{"n_layer": 13, "d_model": 512, "n_head": 4, "n_kv_head": 4, "head_dim": 128, "d_mlp": 2048, "vocab_size": 32000, "activation": "gelu", "norm": "layernorm", "norm_place": "pre", "norm_eps": 1e-05, "positions": "rope", "rope_base": 10000.0, "rope_fraction": 0.25, "qk_norm": false, "attn_scale": 0.0884, "bias": "qkv", "tie_embeddings": false, "parallel_block": true, "init": "normal", "init_std_qkv": 0.0203, "init_std_o": 0.0, "init_std_up": 0.0203, "init_std_down": 0.0, "optimizer": "muon_variant", "lr": 0.00898, "lr_mult_o": 1.5, "lr_mult_down": 0.7, "beta1": 0.9, "lr_head": 0.00394, "grad_clip": 2.0, "warmup_steps": 200, "schedule": "wsd", "decay_fraction": 0.918, "decay_shape": "pow", "final_lr_fraction": 0.0, "batch_tokens": [32768, 65536, 131072, 262144], "seq_len": 512, "doc_mask": true, "train_tokens": 728300000, "steps": 7413, "dataset": "wikipedia_en"}
MLP neurons of a small language model. Each row is named by its layer, matrix (down: output weights) and neuron, and shows model dimensions 218-313. Each number is 50 + 10 x the weight over its row's rms, rounded and kept within 0 to 99.
A block is one neuron, or neurons of one layer that tend to fire together. After each block is what it responds to, as a language model described it from the Wikipedia text at the highest values.

L8.down51:36 70 39 54 42 56 42 41 27 47 45 49 42 56 27 35 46 61 39 46 53 40 58 55 44 60 44 45 26 57 26 54 63 38 73 55 40 64 51 42 49 71 66 47 56 55 54 71 50 53 56 38 28 32 59 61 43 55 49 55 49 67 60 62 41 33 51 34 43 52 46 51 54 37 53 50 53 54 65 36 23 54 58 56 58 35 62 57 50 54 38 53 54 39 41 53
L8.down740:44 66 53 56 68 52 56 70 44 45 52 66 57 62 43 47 39 67 44 70 48 41 46 43 52 55 48 66 58 53 59 46 50 51 52 36 49 40 39 45 42 35 64 43 38 52 44 53 52 56 35 55 43 50 50 65 25 49 56 65 51 50 44 37 65 40 41 54 47 72 42 65 41 56 50 41 49 48 41 38 46 56 55 40 47 50 52 46 43 59 53 54 57 65 46 80
L8.down992:50 48 56 40 50 37 56 42 44 62 34 52 42 67 35 45 43 47 53 57 42 45 61 56 65 48 47 40 56 30 84 62 56 31 56 51 53 50 49 48 53 40 82 51 52 49 58 71 41 40 39 41 55 41 46 49 60 40 46 51 30 50 62 55 54 54 53 44 46 56 56 45 54 46 53 49 56 47 65 42 31 44 50 48 57 66 41 57 44 40 61 58 57 57 45 63
L8.down1420:31 43 54 51 59 63 62 40 33 55 57 39 47 67 36 35 32 67 37 93 49 54 50 55 52 43 66 48 51 57 45 42 50 31 55 50 59 70 45 29 47 54 57 47 64 64 53 57 35 36 56 53 48 55 45 55 48 56 47 45 60 63 50 47 34 42 55 36 65 67 47 47 52 49 49 56 48 45 44 46 40 49 70 53 61 48 53 44 65 44 51 59 57 71 50 42
Responds to: Later word pieces of an uncommon surname after a first name, often followed by a comma, a pipe or "of", e.g. DeM-aggio, Krum-han-sl, Isser-man.

L2.down102:57 60 49 57 38 46 39 51 39 55 48 62 49 43 40 57 53 72 37 51 45 45 35 55 42 50 37 47 43 62 29 50 31 37 55 63 72 39 62 57 45 55 47 62 76 52 57 47 37 57 52 55 40 48 51 50 41 63 46 66 65 42 25 43 31 53 47 48 43 52 50 58 44 32 36 46 42 34 57 42 55 29 55 30 63 51 45 55 57 57 51 62 56 70 52 27
L2.down198:66 39 64 64 50 33 47 46 54 60 53 51 40 47 38 53 47 31 45 58 45 54 40 51 59 63 48 62 36 58 40 55 55 58 49 45 64 54 54 53 50 61 46 37 51 45 54 46 48 64 69 69 55 51 62 64 49 42 51 61 49 66 60 40 35 60 37 43 41 56 53 70 40 62 59 56 48 48 52 45 45 47 66 56 61 58 45 60 53 57 47 53 53 46 41 66
L2.down440:43 41 58 52 49 53 57 20 36 42 60 36 49 38 25 60 69 43 40 54 60 57 48 56 31 51 58 47 48 42 58 52 43 48 58 60 42 50 43 56 43 51 32 31 35 48 47 41 44 36 64 56 54 43 40 55 42 13 51 55 34 62 58 41 49 49 34 49 51 45 74 58 67 53 58 50 52 42 64 53 50 46 37 70 64 46 50 53 53 63 33 49 53 40 57 49
L2.down617:47 47 52 46 35 49 55 25 48 44 48 42 61 37 47 35 60 49 43 53 61 39 40 40 35 70 51 63 44 44 65 49 64 41 32 60 67 45 55 47 60 32 38 55 53 55 45 41 53 33 41 59 45 56 54 49 56 49 51 52 52 49 47 58 51 56 54 56 59 45 52 59 80 35 60 35 46 61 67 68 75 41 59 45 54 31 51 48 46 49 58 41 33 51 52 25
L2.down649:38 50 47 31 68 57 52 56 28 49 44 67 59 40 44 39 37 63 46 65 54 61 35 46 56 47 32 54 56 48 42 48 47 51 51 44 45 59 42 44 66 43 42 64 40 28 47 57 46 68 55 40 50 50 53 52 44 44 45 49 66 63 66 58 55 43 66 45 64 45 58 48 52 38 54 48 51 55 43 60 40 67 39 61 65 45 48 47 66 55 35 62 38 48 57 58
L2.down840:60 58 43 50 45 30 52 45 52 42 56 51 52 52 26 65 58 40 59 56 65 62 34 59 59 52 51 56 20 46 70 51 32 57 65 40 44 55 47 54 62 58 41 48 33 48 35 54 29 55 67 69 57 43 49 46 51 19 60 49 41 58 56 46 65 68 47 39 65 51 69 63 41 79 62 45 46 43 55 43 38 60 43 56 52 44 50 50 42 54 41 39 51 42 53 51
L2.down1005:41 36 45 37 36 44 60 38 39 51 38 41 50 47 56 46 59 65 57 53 36 55 60 26 49 51 63 54 61 60 49 36 62 59 38 45 66 60 49 70 41 50 54 40 59 42 55 50 43 38 50 59 59 57 48 34 45 36 48 45 49 47 51 38 42 49 57 51 45 56 56 70 55 49 49 55 41 64 59 54 74 47 51 42 62 43 52 54 60 57 57 47 51 53 52 63
L2.down1049:53 61 41 48 43 55 56 43 63 36 62 41 65 38 18 30 47 36 37 46 75 50 63 61 59 51 73 54 41 44 73 61 65 62 62 47 37 58 52 54 41 55 44 44 56 45 52 71 50 30 68 52 61 50 51 64 45 34 58 66 34 58 61 61 58 50 54 44 47 40 65 63 62 61 53 49 60 51 51 53 45 49 39 48 54 52 43 54 62 59 47 64 55 49 47 57
L2.down1058:46 48 42 65 55 47 63 45 37 54 26 41 52 46 69 51 53 65 45 68 41 49 50 60 50 39 62 36 53 56 60 39 55 64 53 57 60 78 54 51 61 53 72 46 37 40 47 51 62 55 44 62 47 42 29 53 57 59 41 43 44 78 51 42 65 55 46 21 74 72 48 57 41 54 48 39 59 57 37 57 53 56 46 70 37 64 44 44 45 57 56 44 65 25 31 45
L2.down1368:46 40 49 48 46 58 47 32 54 45 52 39 47 34 41 47 65 51 59 44 38 44 47 44 44 40 60 60 50 52 82 33 51 45 52 54 48 50 54 48 70 58 51 58 48 58 50 40 32 45 45 32 45 60 51 47 54 55 54 69 56 48 38 29 70 44 55 45 39 52 28 65 63 28 47 53 60 36 55 46 46 57 66 51 56 55 40 28 38 58 35 59 47 63 46 42
L2.down1487:62 25 51 51 61 38 39 40 45 55 53 64 42 50 52 43 59 72 50 46 52 42 52 55 52 68 50 59 40 38 70 48 58 31 49 43 48 61 62 54 47 54 62 52 53 62 61 48 40 54 49 49 34 57 47 40 57 45 48 62 52 36 62 69 62 34 44 73 43 49 24 52 48 48 43 43 46 35 53 54 52 37 82 41 44 46 50 59 39 51 57 30 40 52 62 52
L2.down1918:48 52 61 63 54 49 66 46 38 42 58 30 49 52 46 41 42 54 56 58 63 63 54 42 43 65 56 61 39 60 54 50 51 41 52 44 42 46 33 47 46 52 38 28 54 48 46 52 49 40 46 56 59 38 55 52 47 35 58 53 53 58 50 55 42 42 46 46 51 38 65 51 55 72 53 62 55 32 47 54 41 45 61 38 56 39 60 62 66 40 35 57 63 54 55 44
L2.down1983:53 56 55 55 55 35 40 38 48 54 55 61 36 45 64 40 63 58 57 48 30 55 52 54 29 35 64 65 47 74 71 48 80 44 42 58 64 47 58 44 42 58 35 65 45 75 59 30 60 43 68 48 46 52 53 45 42 61 52 68 46 46 29 50 27 48 48 66 37 61 47 61 53 47 69 68 46 49 52 57 44 52 51 53 35 63 56 38 67 53 44 50 58 48 53 63
L2.down2012:55 50 53 61 49 53 61 52 56 47 46 45 50 36 75 43 38 36 44 49 67 62 54 65 41 28 39 43 25 50 70 45 67 54 57 40 49 37 56 60 50 52 48 42 40 58 49 32 47 56 26 56 54 50 59 46 69 43 54 61 62 32 49 50 43 43 47 62 39 54 43 59 48 57 64 60 53 40 59 52 53 43 58 50 45 44 44 50 59 41 43 45 52 34 58 52
L2.down2023:41 64 36 49 46 42 58 63 58 49 42 49 47 38 31 49 54 44 39 62 54 55 47 46 48 70 41 31 34 61 68 57 54 52 45 53 61 44 54 53 53 40 34 54 54 42 46 51 25 45 48 57 51 53 42 49 45 65 53 65 53 49 39 51 50 20 50 52 71 33 60 43 59 41 44 55 57 55 65 62 45 56 46 46 48 57 66 37 63 58 56 64 59 55 55 35
L2.down2028:58 60 55 37 53 43 47 40 59 56 65 45 53 47 57 62 40 61 51 51 55 36 50 51 42 42 44 62 39 32 31 35 53 53 54 32 28 46 37 50 32 64 49 62 57 35 61 53 56 49 58 49 74 35 48 45 55 74 59 42 44 53 35 54 42 49 42 57 49 44 29 41 60 65 41 53 66 55 56 44 59 57 37 42 53 39 65 47 39 46 70 53 35 55 35 36
Responds to: Last word-piece that completes a multi-token proper name, such as a surname or place, often in tables or lists, e.g. McEl-roy, Bustam-ante, Tab-or.

L2.down28:56 65 65 41 45 50 39 41 32 45 56 52 50 46 43 52 61 70 51 30 50 46 65 51 40 60 63 49 61 37 59 47 47 45 48 40 64 48 35 58 61 61 65 56 49 47 41 57 60 62 32 45 45 54 49 49 52 50 46 42 51 62 68 41 76 39 47 48 53 50 39 51 34 51 62 34 48 47 39 44 42 41 54 71 41 47 57 30 51 36 52 43 49 59 44 56
L2.down62:52 66 54 55 60 49 56 55 54 51 31 49 53 55 58 59 57 53 52 41 44 47 37 36 34 40 37 45 54 31 64 51 63 40 38 48 64 43 41 59 45 55 58 61 59 51 41 60 48 69 44 41 45 66 53 55 56 75 68 46 27 54 48 47 51 53 61 44 41 49 35 58 44 58 47 62 53 54 67 47 54 49 38 48 73 44 50 57 41 44 38 70 37 33 60 62
L2.down243:44 38 53 48 57 50 47 49 55 47 49 48 51 63 42 58 48 40 43 49 49 40 37 49 64 70 45 45 59 50 35 31 63 64 55 50 57 54 20 47 39 50 64 61 51 55 43 51 42 59 37 61 55 50 47 33 43 53 47 45 52 26 65 53 47 55 54 65 54 49 66 46 45 63 44 74 62 63 52 31 43 40 61 56 56 68 72 49 39 69 57 53 64 58 55 48
L2.down489:40 39 51 59 65 58 47 38 43 50 40 35 52 38 47 54 73 58 41 49 62 59 48 55 37 61 61 41 52 40 46 53 60 54 35 26 53 53 76 46 36 43 61 65 44 35 52 51 63 36 47 60 72 59 66 41 47 47 41 29 54 52 63 59 33 43 51 48 49 57 70 42 40 47 49 28 55 40 51 34 38 61 71 55 45 50 70 58 56 32 36 51 46 44 54 60
L2.down615:52 49 35 61 49 62 53 38 69 50 34 57 52 57 61 53 63 44 67 46 56 36 50 50 38 49 56 51 42 48 44 45 59 52 31 54 42 30 50 41 53 66 64 48 55 42 31 49 51 47 65 46 56 54 41 39 59 70 48 48 50 56 54 43 53 71 54 48 52 52 57 54 50 47 43 51 59 41 38 52 41 60 42 42 52 62 54 55 48 49 51 47 59 45 55 43
L2.down812:53 42 40 53 47 50 62 29 61 57 49 41 46 55 67 41 52 63 48 41 37 40 48 60 20 59 60 54 69 44 58 36 48 56 14 61 55 46 50 41 46 52 54 49 46 48 49 44 67 41 25 56 36 62 45 50 49 72 62 48 57 59 36 46 81 43 48 60 48 60 42 34 60 51 58 40 49 35 52 38 65 49 49 64 54 57 43 66 57 45 59 67 59 45 47 52
L2.down870:47 50 44 61 59 39 55 50 60 51 39 58 64 44 47 55 51 52 32 57 58 50 67 37 42 56 49 30 54 56 46 65 72 59 60 63 49 61 63 62 44 59 30 47 38 56 50 35 67 57 52 61 43 45 45 64 72 42 28 60 48 48 47 50 40 58 45 52 43 46 45 58 69 53 67 59 51 53 42 42 40 47 59 49 44 36 49 38 56 66 36 49 46 39 34 38
L2.down911:58 48 45 57 37 35 56 39 50 46 33 51 52 49 53 57 53 46 61 60 58 43 41 59 62 58 54 48 45 55 55 57 58 57 35 47 53 47 48 45 44 51 38 67 44 47 56 68 55 26 48 33 48 57 47 41 38 56 54 48 52 48 42 54 42 47 39 43 43 46 42 45 45 31 55 48 55 51 35 41 41 39 72 50 38 42 35 42 46 52 38 51 46 76 46 48
L2.down1251:46 50 50 36 44 50 43 63 37 61 49 37 30 56 37 64 68 31 50 59 43 36 64 47 33 63 48 49 32 51 42 53 64 34 73 71 51 39 63 36 37 41 41 60 50 50 49 39 58 49 55 50 52 45 39 52 51 12 48 43 41 28 22 32 38 60 52 62 55 39 53 57 41 42 41 42 44 30 38 59 56 61 47 50 67 38 37 62 58 57 56 53 59 47 48 45
L2.down1301:55 51 58 31 48 37 60 59 54 53 52 35 28 44 41 35 49 53 57 53 44 52 38 71 56 57 60 46 47 62 49 48 51 48 45 40 45 45 32 30 54 48 59 56 61 56 56 41 45 53 40 61 68 50 45 18 47 40 44 62 53 64 67 45 56 36 46 57 57 54 53 47 46 58 49 37 52 64 51 51 40 69 48 56 54 45 54 57 46 47 44 63 68 51 49 35
L2.down1350:62 63 58 45 49 38 64 61 42 47 21 34 41 52 50 47 53 62 33 42 46 42 40 43 60 49 38 62 57 36 54 40 44 60 48 55 46 45 30 52 33 45 50 61 33 44 48 50 57 57 53 39 63 38 45 50 48 69 46 33 44 54 38 61 49 59 58 53 38 39 36 31 35 59 59 28 45 79 45 55 59 47 58 39 64 41 59 66 38 49 56 47 47 66 46 27
L2.down1401:38 39 60 51 44 70 63 48 51 37 70 38 41 62 60 38 47 56 48 41 49 43 50 53 35 53 60 45 32 38 91 34 42 47 57 31 40 46 70 72 43 49 35 55 46 32 41 62 59 61 52 49 49 50 52 49 54 48 71 59 55 54 45 51 51 28 46 48 46 46 45 39 46 44 52 54 64 46 46 60 34 51 45 32 65 43 55 46 75 42 53 50 40 57 50 66
L2.down1452:50 65 56 44 63 41 41 58 59 55 48 45 44 48 48 43 52 55 57 57 48 43 53 55 46 53 39 38 50 55 46 58 54 62 31 55 46 51 60 39 43 49 54 52 56 59 38 62 57 40 61 44 60 51 38 39 40 44 51 21 54 38 51 39 57 40 46 42 48 50 29 22 33 57 74 61 53 66 49 49 41 47 71 61 58 71 50 41 27 54 60 29 47 49 41 32
L2.down1517:56 32 59 47 37 37 61 67 43 70 42 63 57 74 57 47 58 47 35 68 47 40 57 65 53 30 65 61 37 53 71 36 42 38 31 51 63 42 50 71 39 46 46 57 46 62 45 22 40 57 61 35 58 56 68 49 38 54 45 40 58 46 58 48 77 62 37 37 59 50 47 58 35 56 63 35 23 40 30 37 67 53 62 54 41 66 37 47 72 42 46 46 57 41 57 79
L2.down1571:30 39 60 47 63 50 51 51 70 45 34 47 42 48 38 74 44 47 39 38 25 39 42 59 48 60 37 52 50 47 72 51 58 60 25 36 29 46 58 49 40 59 59 41 51 59 42 43 26 37 69 48 45 49 36 20 52 33 45 52 55 46 42 66 43 44 39 56 37 53 51 47 39 51 58 64 41 61 61 61 56 34 55 31 55 58 37 46 57 54 39 56 38 60 34 54
L2.down1695:73 59 59 67 52 31 46 55 42 50 31 47 42 46 49 46 55 49 30 47 76 34 45 51 43 46 67 54 49 32 53 57 63 36 37 60 45 64 52 44 62 51 38 57 45 58 72 52 52 54 55 37 37 44 51 46 53 45 43 64 39 68 53 52 62 53 40 43 58 62 46 56 52 35 43 48 39 43 51 46 60 47 58 57 47 38 41 54 77 50 35 54 43 48 49 48
Responds to: Short vowel-led word pieces in the middle of split words, often foreign names or German compounds, e.g. Kho|it, Me|ach|um, Verme|er, A|on.

L6.down1654:55 31 49 42 43 58 45 44 56 46 58 58 39 44 69 53 63 54 50 30 65 46 44 49 60 40 68 53 40 33 67 29 57 54 48 63 64 64 47 56 51 45 66 38 41 44 61 44 41 65 50 52 46 42 60 40 43 65 36 63 50 49 68 61 72 48 58 48 59 46 54 53 60 64 49 50 48 49 49 49 49 44 54 48 37 67 57 39 51 51 53 52 48 57 51 34
Responds to: Final word-piece that completes a multi-token proper noun such as a name, place, or organization, e.g. Narragans-ett, New-mont, Kirkpat-rick.

L8.down76:48 41 53 51 52 48 48 47 57 56 49 55 52 50 43 38 49 48 33 60 62 57 58 45 38 58 50 54 31 49 47 42 55 50 50 62 31 69 66 65 37 60 48 42 47 49 54 38 21 40 44 50 67 55 43 35 49 43 45 58 56 68 38 49 60 41 46 60 35 52 54 57 39 41 60 58 57 51 61 61 56 56 72 69 57 50 56 50 41 33 47 62 52 43 46 55
L8.down871:77 42 37 59 48 53 41 50 51 61 48 60 59 51 50 70 51 52 66 70 48 53 51 56 53 65 65 50 30 57 76 39 32 35 56 67 51 49 60 59 47 47 63 53 49 57 64 42 47 51 50 53 68 34 35 39 40 60 48 62 57 69 55 41 49 48 52 57 59 54 51 34 45 40 50 51 50 54 44 52 66 53 52 51 52 38 60 45 44 61 39 63 48 55 49 45
L8.down1053:44 66 37 58 30 36 41 68 32 59 42 51 70 40 57 62 61 51 66 48 51 29 47 67 31 49 52 39 35 52 50 54 50 30 63 53 50 28 59 47 43 27 70 44 44 57 29 60 60 39 54 56 40 52 64 55 36 39 59 55 46 48 49 33 45 73 55 33 32 45 40 62 40 44 57 40 48 57 43 49 43 61 42 65 40 40 48 47 59 58 66 51 57 50 56 78
L8.down2027:61 47 38 41 51 45 50 54 52 57 42 43 52 52 48 48 35 46 52 61 68 60 60 56 42 53 54 34 50 45 59 56 40 46 56 60 46 61 59 49 32 43 51 43 58 43 51 53 39 60 58 59 54 55 41 54 57 49 48 53 43 66 42 48 47 52 46 40 40 52 46 50 49 46 45 47 53 54 60 70 50 49 57 75 51 48 57 43 48 41 42 27 56 43 66 55
Responds to: Transitive main verbs (or their -s/-ing ending) right after a subject, "to", or "who/which", before the object, e.g. draw, replace, conveys.

L6.down1659:42 42 52 43 53 47 61 49 45 43 28 18 53 51 40 59 44 53 54 46 48 56 32 53 54 45 52 41 53 66 55 44 50 62 45 57 51 56 52 52 41 54 41 39 56 53 49 37 47 62 51 44 40 50 45 46 45 62 38 54 52 53 45 54 55 49 54 41 51 59 55 30 47 45 59 40 30 38 44 40 42 55 36 54 47 42 50 62 17 67 32 53 60 38 38 75
Responds to: Main verbs just after an auxiliary, to, or not, mostly past participles or their -ed endings (played, sold, preserved, recreated), plus some "of" in titles.

L8.down659:59 58 52 59 61 60 34 51 64 42 66 50 44 52 36 52 67 50 63 51 50 47 56 67 41 54 41 61 57 60 40 51 44 60 67 61 51 50 54 64 63 47 41 60 27 52 58 64 45 32 51 40 40 42 50 57 51 54 54 50 59 47 39 54 60 51 62 48 49 49 24 31 46 59 68 54 53 38 57 65 51 50 47 40 59 59 54 76 75 45 43 44 44 43 47 41
L8.down715:39 51 56 52 29 57 53 53 55 54 52 45 41 43 45 32 39 49 62 57 84 54 45 37 53 58 50 63 38 54 45 43 64 54 52 64 44 50 49 56 55 59 44 60 51 60 45 39 57 62 67 46 36 55 57 59 44 55 41 66 46 67 66 56 47 49 57 39 34 60 31 44 31 46 50 49 50 39 63 41 51 51 65 49 49 63 36 38 57 37 58 49 48 47 41 50
L8.down883:40 46 44 58 55 41 63 50 36 51 39 60 44 48 08 52 63 50 64 59 51 69 60 51 65 60 57 53 56 55 27 52 20 48 62 41 45 49 44 49 60 39 42 38 47 65 73 44 51 42 62 42 52 57 59 65 53 34 56 61 76 48 41 61 22 43 44 44 55 54 61 53 51 50 49 49 40 51 38 40 48 56 77 42 53 50 61 42 41 50 41 41 65 52 73 68
L8.down1898:41 41 44 58 52 42 52 61 53 43 58 39 54 43 49 38 68 30 54 49 73 65 66 52 56 51 51 47 49 39 17 56 21 62 42 41 41 34 65 61 63 45 28 45 47 65 56 56 56 42 62 45 60 39 51 59 44 37 48 59 59 50 61 44 63 40 49 59 36 54 50 43 45 51 59 45 51 55 30 47 52 39 66 47 51 61 58 72 41 34 60 58 54 57 57 57
Responds to: Word pieces in the middle of quoted or italic titles and names, often non-English phrases, such as de in Por el amor de amar, Reise, Wählergemeinschaft.

L2.down68:54 52 34 63 54 61 43 50 46 51 62 54 61 43 52 54 31 55 36 45 50 66 46 57 31 74 53 40 43 47 52 33 49 39 30 50 51 74 50 61 54 57 65 53 39 25 34 40 29 57 42 60 53 53 45 48 49 40 59 55 58 50 66 48 19 57 34 62 50 61 54 57 57 62 49 51 58 54 28 32 69 46 49 55 50 48 50 52 44 28 54 49 55 44 52 36
L2.down248:54 38 50 39 49 60 26 48 48 56 49 64 46 43 52 56 51 50 50 34 52 52 25 60 45 51 52 46 46 51 80 20 47 51 47 62 46 29 58 42 40 69 57 54 42 52 50 61 51 40 35 58 40 60 43 39 38 47 36 73 52 54 48 52 53 47 37 60 64 46 50 57 69 45 39 82 49 52 53 60 38 59 55 60 66 48 43 59 65 48 41 54 36 51 52 43
L2.down397:36 61 56 45 39 35 44 61 58 41 51 33 56 49 70 57 56 46 44 70 50 49 65 51 51 41 51 53 68 52 50 56 48 37 49 48 41 40 44 49 48 38 51 74 43 75 48 38 68 52 46 68 40 46 38 43 54 37 58 63 44 40 47 59 52 59 57 54 58 52 57 40 59 38 47 57 54 54 40 65 46 45 61 50 35 44 59 41 40 38 76 61 49 47 48 43
L2.down442:54 47 42 45 43 43 58 69 43 59 49 47 41 49 56 44 67 52 51 49 54 53 42 42 58 35 51 43 57 41 73 65 54 59 20 44 45 44 44 38 50 36 58 44 58 58 56 40 39 41 69 57 57 63 44 44 37 41 70 41 56 44 45 33 66 47 49 52 56 54 45 53 70 48 65 48 40 52 51 36 32 43 60 19 62 33 62 37 38 45 56 50 32 64 52 43
L2.down466:45 43 41 32 48 46 37 46 53 54 56 45 45 27 61 45 40 57 45 61 48 53 53 52 40 47 56 59 39 43 70 45 60 58 52 64 52 66 53 52 53 56 32 46 53 55 63 39 47 67 49 45 40 56 56 72 40 49 77 62 44 60 54 40 47 51 54 48 79 43 47 39 45 45 61 60 52 53 36 60 55 37 53 55 40 62 33 57 45 38 54 38 45 72 65 52
L2.down468:47 47 54 50 27 43 45 61 38 44 47 61 60 46 55 51 49 45 34 64 71 50 45 52 66 41 45 49 47 37 67 38 41 48 49 39 56 62 49 62 42 36 54 53 46 36 55 63 48 56 59 78 39 42 45 70 39 50 61 47 59 70 59 64 66 59 49 48 41 44 70 57 66 43 37 50 54 44 60 49 37 54 56 34 59 57 41 43 53 37 47 42 46 49 37 48
L2.down793:60 41 55 66 43 58 42 62 41 46 31 45 55 55 51 65 49 62 45 55 37 53 28 57 63 58 29 42 66 47 43 57 47 47 34 41 36 40 35 40 63 44 50 45 58 45 48 45 62 35 68 44 37 46 19 45 39 40 59 52 48 56 70 53 42 27 36 53 44 54 39 45 54 52 76 55 45 50 51 41 48 43 60 55 54 68 52 55 49 40 42 59 39 37 60 53
L2.down1071:49 50 53 61 52 60 52 38 39 42 64 39 54 58 57 63 59 62 60 44 40 39 48 49 57 39 51 34 55 47 76 49 55 58 49 48 64 45 24 52 61 42 40 40 38 50 69 54 58 62 45 50 62 56 21 54 56 59 78 59 56 46 69 58 66 58 38 56 69 57 50 58 56 49 46 62 49 63 56 50 40 54 56 44 55 47 39 44 32 42 61 31 57 45 44 33
L2.down1155:48 32 51 37 62 38 32 64 40 51 62 49 55 61 68 60 61 61 49 50 47 46 16 66 54 36 56 56 51 38 54 43 48 56 36 46 47 56 43 52 46 47 42 43 51 38 63 41 43 57 56 43 62 46 34 55 45 48 55 52 42 51 59 51 46 61 39 60 49 49 31 38 59 31 51 36 54 68 36 45 63 53 52 46 61 44 57 63 47 47 43 56 54 42 45 49
L2.down1169:54 51 48 38 70 48 54 67 53 48 51 50 61 53 48 57 54 57 41 50 48 61 52 68 63 44 71 55 68 65 51 51 32 60 59 51 52 49 53 63 32 46 48 49 54 69 44 52 48 51 42 42 64 49 55 41 47 59 61 44 47 50 42 41 69 60 34 38 39 38 45 47 49 57 57 55 41 55 28 49 38 43 55 42 50 57 46 38 48 47 37 40 38 48 45 55
L2.down1274:47 55 40 49 52 58 45 60 54 50 59 46 62 68 69 56 48 60 54 58 54 59 43 57 54 35 67 50 68 53 43 40 48 52 53 52 45 61 52 44 54 38 44 69 30 54 65 50 56 67 50 50 57 44 35 71 64 52 63 54 52 44 40 29 54 51 45 37 51 48 47 73 56 55 43 50 48 35 35 44 55 54 46 42 49 39 55 63 54 24 45 33 55 72 63 48
L2.down1374:40 56 64 49 44 47 45 32 26 51 48 60 65 59 63 44 62 50 51 60 37 45 68 73 62 66 67 36 47 48 66 43 37 53 75 43 58 42 43 74 37 40 46 60 52 54 50 65 54 39 53 59 49 59 41 66 47 51 48 43 52 52 37 46 62 49 39 45 48 57 47 43 40 48 41 65 30 56 60 38 44 45 57 37 67 48 37 42 74 47 39 42 50 45 55 42
L2.down1427:43 55 41 43 53 48 42 43 53 81 55 49 55 44 55 56 48 48 36 47 41 43 41 54 60 39 57 61 50 47 64 44 38 59 46 59 44 36 36 40 53 53 39 55 41 56 57 49 68 50 52 55 47 62 37 48 52 45 54 58 69 51 54 40 80 86 44 50 68 40 30 50 49 60 59 42 51 44 45 45 50 61 58 59 60 53 43 62 39 45 52 47 49 59 52 38
L2.down1709:57 56 39 44 48 58 50 44 47 67 50 69 56 39 59 55 66 49 61 38 48 53 42 49 45 28 52 54 62 46 43 50 45 28 62 52 49 64 46 43 50 58 50 39 51 40 44 52 43 46 52 60 63 47 47 41 43 65 54 37 58 46 40 50 33 58 40 74 56 45 41 54 56 45 52 56 56 33 37 36 43 36 71 42 41 38 52 55 50 39 49 24 39 43 42 63
L2.down2019:65 42 48 51 71 64 68 34 32 65 32 25 51 51 50 37 38 65 54 54 58 48 67 50 50 67 45 52 47 59 77 43 42 57 48 61 47 51 48 33 54 45 30 47 48 52 56 50 56 63 49 56 43 41 34 58 53 41 52 37 46 56 57 61 50 48 50 51 54 66 45 59 21 67 62 50 49 40 51 37 44 46 46 56 54 37 54 48 59 42 39 32 38 52 41 35
L2.down2027:66 52 28 45 40 50 45 47 45 43 60 46 41 50 70 44 36 44 54 46 79 50 60 54 49 26 63 61 46 36 42 43 44 44 55 40 53 45 39 57 33 35 60 71 45 38 47 44 49 50 46 34 76 61 35 48 44 55 43 49 58 59 58 53 58 47 43 49 61 57 47 70 38 58 55 59 63 48 72 24 52 50 45 52 54 57 50 78 50 42 48 44 40 48 55 56
Responds to: Verbs and nouns of change in amount or state, often the inflection ending, such as increase, reduced, changing, halted, extends, shut down.